From a checkpoint of a small transformer trained on Wikipedia.
Size: MLP 1024 tanh GELU, 8.42M parameters.
Architecture: biases, tied embeddings.
Training: a variant of Muon for these matrices, 411M tokens.
MLP neurons of a small language model. Each row is named by its layer, matrix (up: input weights) and neuron, and shows model dimensions 0-255. Each number is 128 + 24 x the weight over its row's rms, rounded and kept within 0 to 255. Numbers have three digits each.
After each neuron's rows, "fires on" lists the tokens most often at its 100 highest values on Wikipedia text that the model never trained on.

L6.up440:117140146177089107088154155089147104146117127116106142111170124126127135156101106113097170132150152154152125108148118140125125103134129155147167117158112194110060136116137076123154130116136125117153117137137154132146095101152183130133137102115134123106100151126121121092144151135147110117136141187112141130069122148152137143104107116124146150089163129159115147115119151151093103129111134095133148152111165113134147108134136151189130108112149110133132125174129109113110126150177125138128151129087168123145157093108061120181151175108123148113149164115146155116135089112099142121128102148149129118088098129098161162107153097098113134165148143100091156091116128157127115121111119140094135104096144148125121124140134128062117130146108140152129077123151132095100126088106116
fires on: " r", " m", " Al", "r", "\n", "M"

L2.up728:136141132173101151119108076130122094147122101125133114087086151154109143134139112124099155130108091141177119133099179149161130090104097164105162212141128123121081110145140143124118126123106163150128107109123175120180122134113127108129126091104111164100137123102119142157098142088117130116137176144100103095126128134148104112136124132143133159069093142140132149129103175120141134150116132129173145144139096100097140086091123124099141146160139141110144086108116091114146158137103143141122120149178142104091144115132115127123104145134116105080124150132104169164147138109117117119142076123120113148151130132144193137069145113156120162116088150132107141122133121143131099145159125121143144161128154117096163130109160146140129147088103096104145106113131124182103123163156123
fires on: "g", "m", "am", "arm", "em", "f"

L2.up719:176109083088108130133171150081137114115098137141154118121117175104148114121131114116109123147107139149107140111119145093094112074107115133178121101144122154118118115137128157161152125125093126104122099122154138137134142167117122122126155151115153139089142166126174127115109165139123152152138129097138153157125124142150098187134159122111135141134132103145061162131131131173091156093077120098123114121135107123108109140084145165114090130136076121103094139150119150088173135135115119153117157122171118081127167144148111121156128138156139109113128128165100112129129135097138119098112117159164118126087156111100152134172141083143113160137156082139096107170129129100109106137136124113158119124079194087139110163124135129143148123110136164105113116142172179129128122139121135
fires on: " un", " Canadian", " US", " UK", " British"

L2.up128:105120127104110140127165125140083095151141140133128106124154154142161149158112113100118144147149153176118148117098108170154128139149132109149122114160120084124132084156113144100090170133134187103147098148122178147080121084149114130126121150103135098082084132101119120132126133085182168156121115143148129110172130098179104121157096144133150147104111153172111138090108108080109152115158105121121131148131097135142163158125146136192118110123104105103108141116140128144082108131160120097169065142165085122121140157125138143116115120102070124120133101118117125134176132152140161140108104129130106146093138150096132151129102137113141138101167116126112132110110139110113127091118089114151153100144161106165123118101137158141140141088120102142133128169149125095102148127141102
fires on: "ar", "av", " Serv", " Av", "arg"

L2.up659:127125142126132114135161168129097056137148125152122149135120115133118132136126129133121081130105087087166173145118126115155116120164130112099146124111125156118125110120110161147134103118120132140109106093121156118125134094126077136157118126130179115135124140098129157154158076129156146136163104126098173133124182145134077192157165153149184106108133165147159156165145108131137102121134132147188104118141132095119141116182141153108123144099122132150142139170116129128127109141110173125122122130136078125138105112157074107090120110125079139130123083143147101097201099126130138155116171115163099113147144156138113136137103137104113113126074118105084131125100112157106170099142138134099114126132157132134151141114139119136106087133140123125152084143137170123157115117105124
fires on: "as", "os", "ath", "im", "om", "it"

L2.up485:120127138145107103140125155165131132145107134137151132118142161122110121149132114112117118157109086122147171133118100091125170124102121153144139131118128109075132114100142162144095133178174113134095085127151118123142091135148150111128175125174158058128122117133141140108127112148160050149096153097140132129165174120083127124104139119130137123139078166098128090156096093104147147134121116151183115123099126117113058141146121171103163098106167146128096123153115138160132139128129113122104113123170152126157112130124145117067158106130121171156147185114152113131100121107146193133118180112118114093117120113131108149128131120120105123161122117133125122104138132163139105127124104145117097154151131127100178132158165118127166107132113140135113180139113130107134099101130146
fires on: ".", "is", " gen", "ol"

L2.up416:089080130124143148095139085190133098164145099099146112100126168153105105132159116133121134074162096099094153090136141107064133141105139166167152159161144133097138116159162169139122146122143110121108133077098147124115118179137108110128147157115143088122116114091143153117117142130089165118125124097142102136105152115124136131082090164127123104102124112149136119118150145095131122149160112137135115105118123106154119167074169154142140166136154094100110150165127150126121112155150148143132112108122149147163128117082108117153122141145152123105123147110133135124113110122122157129078136139078153104133139106108154120141131143132112157162132174087144074138137135140126098083175127094120182152142125144135122113119134099116126109142159132132093122146154099107144120137195131
fires on: " is", "on", "al", "c", "ital", "tar"

L2.up472:135115137141128153088162105085138151113145138115137121173166126142150128157139095109147158151103140139116142118129078090154107097119132116105107092135138138132125168152157141078145163119113083133099143117106084158133187125142129121110122130107092144161138156175101118111128172129080170126147128105143116115118126122113140127132139068130139121122090125100150110131157161126095117139145092162163138068158135079152112140133122123122145105129126115146121106173120145177109140079163154120129089122160155111116103097118117141134139188154135136108117131097123120161091079133130122103115103125153136115116141156095186095144134168108142135119133129090130119127186140121155118134112143072141136131134103091117129135110099109151137162118111114150115139107168118095174105157155164
fires on: " |", " this", ":", " such"

L2.up618:092080113140153139098155120110066138123150136139119091115159135142113160112123089140144146133137121117098122148136131114106108136123137116163176125126089106126171088157134141079100153102137170150171125128137110112109154143090132169153166123085062188108146119131116167144107117114128146106141152108121087093141128143103082140169159141136075065121137124130138147127131138106139106110117136159105098115136122168143086116157090085099126124139129099116128088160150092092127170152149151130125125134132121154116110091148174103151128161117106136145139104127105170150183138126110161119093113121152083110124104124092114148132117150105109155147115144108142119114164167137153108141101129115116170082101121138131114185156151132148111138147137151132130138109121141145117120143149139
fires on: "ra", "re", "ro", "ob", "G"

L6.up376:105144062125121128116153066113119159117144122156093133127126094127143116126155127112115114106134080140158144151129137160071135102125100093120174086109166145105169112118151167156096110175117153120143123116106145121131134150122110149116113105092098135133148167146151113109149114080125118184117127121110148154132150126145170159170101123166133144140129142110084124152136137104127111119149141154112174125138128151158116143132091105129140092111133134113128131115103137108128133137128123126130147131119149132136146208151117118135147179137144175117090145104116135126108113105120170156159117125130102158074152100154138157079141125146110130139178127188108090104127118078156133174113145150110116151118170118135114141143126097045138094121163127104120119103112110129113123134126110
fires on: " medal", " Gold", "ronze", " World", " Year", " B"

L2.up648:090117134135139132131130160136133099110130098076097139120130131115107159117139154113103107177091091144154109144133150133146121146155138092154098127103117132117119136153136132101140169131108110133128127076102186137113093095141114132133075123125137124120086105116094164117088155160139128100104141132133127110084098112134142121092122120129125128102089144163124113113140109131101133096129109154130134145129128125129146163118118141135138128131152171140123108123098116127109101153115075125084148154092155157146147123124156141131142096125172170144116175150125120140089142112117098095131170093111081155087136186189119133109157155137097047130120131141117141162137132157191104134153124150168141134116180136139105174155115121177126100123119128102113140154139107090158127117167146
fires on: " at", " for", " County", "\")"

L2.up35:152108151121162108133120131123146121089136102110142146163071117147138167174103165120106081180127106150116136156178090095127101096115062164150142127106142102110140100109104106131119096106136094164173164134084097127147117146158123132112149149144127126132105121105125138108128138086131112115161135128126120155110116096125158133192142155122092161136099100121126123122124122100115140116153132141142110121170141137154160106118117111134097130120130122127103123094148160116089119085138120122123117150129184117112149097120157142134115112153142138181090171171131120097076086122140122134146132127124146150107124139117086172155174129086145094140108167166138130147111151124141111120109113163129133129145112164151122121132142108095041123119126111132163089117135157123156154110154137
fires on: "ot", " not", "is", " under", "el", "re"

L6.up138:118154079123160123142081075143144111117164127127100144154120127110155141135115183088105140130086147135141167150115160144102100126155154138116095128062133128136100143139154126147115086075137122147163108064153157133141136109131158153104144132151134119135097137094129133162142155128108126157101135132106132139163138126130108088108110126142120087150121170138091159172151149106103086116152086127136112131164133130133163123173117147141132104099160105107107132172157130101132111143153132144181134103127160149131129118151163141117098136113096096108103121097129102097127133156122141102116183156131111125138144155117125118144084104156183125173084118099138120113161128119116133135139108117113120144123104150108128124162189128129138143144114171072134125127087114079145142115136091
fires on: "S", "l", " l", " south", " north", "ft"

L6.up594:153100143132091104096094112139132120157144137157127152160171089161115137169118145093142100150127083136089138185126124100097105107143131126141089149099127097146137112144119139124160106115132120099102102137110150167159108101117136133150140122140121134092130144160139143110099156089153129152160166130155096162109126135140172174122114155114114086182130067142130118156131092169152139103092132101128117161144106119129109142097126171137138097082091125097118123175148151104117126114117122141108132126116111147101109171111154160148125129074143125143135138150211149128112097128109145135141156156165143115131132141139169153106129132116136124139145133130082133115126156099154106120115112107132099165139160082134166104099162070131091140100148130129130099147133088140108098118109124
fires on: " an", " m", " San", "|", "="

L6.up94:133131146124156124104144100106113104118134116119124165149163107117105115161104060129118127156103123149146117157137144123141104157086153103112101147108150173146119125134091150113089119125114112087163148124127027107118173119167138106127165160152126151092102150120121122181144106170124126115141082176135142127161107083160105120107127119129121150133141118141158131150118195139094120111118109112117098170132136144103136114073128137136116101166116178146174102104144107143116128075136139153117162136164082122131148147101124144122146145119113166132108129098127133134115113084131084165106130141138122141132139135151153116154178117181125122079143120101159134087137114115114094145119120138130101126107106111156163124152095156154123111132120122133158121135151110101146155141143150
fires on: " not", " de", " d", "-", " un", "%"

L2.up263:082126153078183149133084121109132137075152131153138126119143149153136085118136103131105122133088083103109098099113147117134170116111143147150137132157142103157117114108117104159121159133113126129118116108132132114095150141126139120142154115149131179128132110092110112090173127177111109108131109145100136119067156150118123093102111102074121137155131120090130159140126107129152119151087127086127123167098147117144123157151098166103100134122139135115124090152123116124123102148165127116194130102130166139117137154113147090104141157111172105103104101146163121143125100136117127100180134105115121194126142135141195137120137173164130139151145085115187099140148114126098140136115115122128120125084147118141155121121131097119161116150129112162175100116109154153110156148134157
fires on: "t", "il", "l", " but", "om", " not"

L2.up994:097118109138136128122122131105111126133185115101142102087140136144117116138126128113101123133138122163125098161128144135110165102129099118137154166081149150075168114149133135105100146148145143170142141131160139115131136141148127141151131120107146170169133150074162125123160112106087156167117096110142141110120095165069150127129123140124123080137095147155137152129139143152152129147111111129126136163104116149137128142130102114150161112152149150119137075100095113110150174081140112120149116133086075115145115185138118098176150116116132102095083146144136132120118116111087137184136141194115122098135097110103176152119155104118123112112165138137071105144165106137126165118114163082190116099118111113137070142137121120140112126118157118113144123162087118135125112141117127
fires on: " Gr", "m", ":", "g"

L6.up959:136123153193102159129138106129155124166161169123125125119096142152109154147109153107119140135137133122143103091132134120154119091106193143122100134151136146104140155125064130148091125080138127146092148099145154115087127126169170120134095168132134123135111145143151148124071133105142103078211173122116136147159152126104070132148144108136132124133173103143134099150095155181128137093124083142109151150147108069136117126159094082138154125118151124105146117122149098111137147166094124116118128122147124132170085138133074112140148101117129111124149122148138130111099108092149137158137132114124100118110104153153161150098121132119133127134140136119121189130125131131130150115116152099099065129118127107095144122117128116104137132145145172153120132113099095149144122084136124
fires on: " and", "M", " m", " of", "/"

L6.up1003:120142130114096193114172138110141125124127132152130108114152096123138160162140127105115151116124128184097122100149152146139135131117084116130109106143140082098052140109162119113103154081131134157146116149118138122178148111130164184149123119125160069110131088134126164115159142111119132153123135157136134157118108179130111144140106099120133141116192120145124139113107146145099088133111119153165140119163124165115148189088135103154112139097080138130126104077144115108120124151116149131124063109153169117116116178130123128139132104107125100115140128132168138171115166144153140116136119115145125139093095148110151109137151105126089090140128141134164133103095134141126131165108122058134123102139140126152132112127173121134137157114104124132132101111070134146172129128135096
fires on: " g", " dr", " made", " make", " de", " ex"

L2.up882:134083085161155118148140113178085122123091126147144105139100103129108128139145113113139158139119086175132117133120137129105143157103138117141180113111106174130112127098125111119136110126121137176095154101129131140110118144119116081147095120104148141178137109155121179166129145079162130135124137127164147123143127155117147156153161104142146108106149152113113143109151136141116116133132142110120118076120137202128146101127124093121126134178123143103134122107110167103105143090107137130157141137138130123095122106146105108103145138144147126153106108100124135141132116163175180153123091182131128133118139145108137119090175172105152118133115113144108111103158106093131134107133114087179119131124157127145111088123169092114082096114163190098142163068088105156125111121124101
fires on: "ad", "d", "z", " for", "el", "b"

L2.up143:109144142128105140102175150173142105187126098091134105141119172110116148138117111142116125122163152114091126097137157107148106129114126092135095114118148124120147140120087136121156097130122115126185117175112156131120169122107098100155147119148112162149121143122131118144107109052114126157135152123122160101136104124120166128128119042121163130120141104149120149136158169151147121148113128096170182117087145148144119167131164125140120132151152122149131135124108114127119092145136156126152159134110119094127140132111152093147154101105097147127130131132145120143121141153112127124128140098113056109086114105121157118114100125141102115111118151129122185087132143120143085126117169119137156099117116136127105092139177161121085130109182145105108154147099116108163092083124182
fires on: ",", " con", ".,", " ", "ic", ")"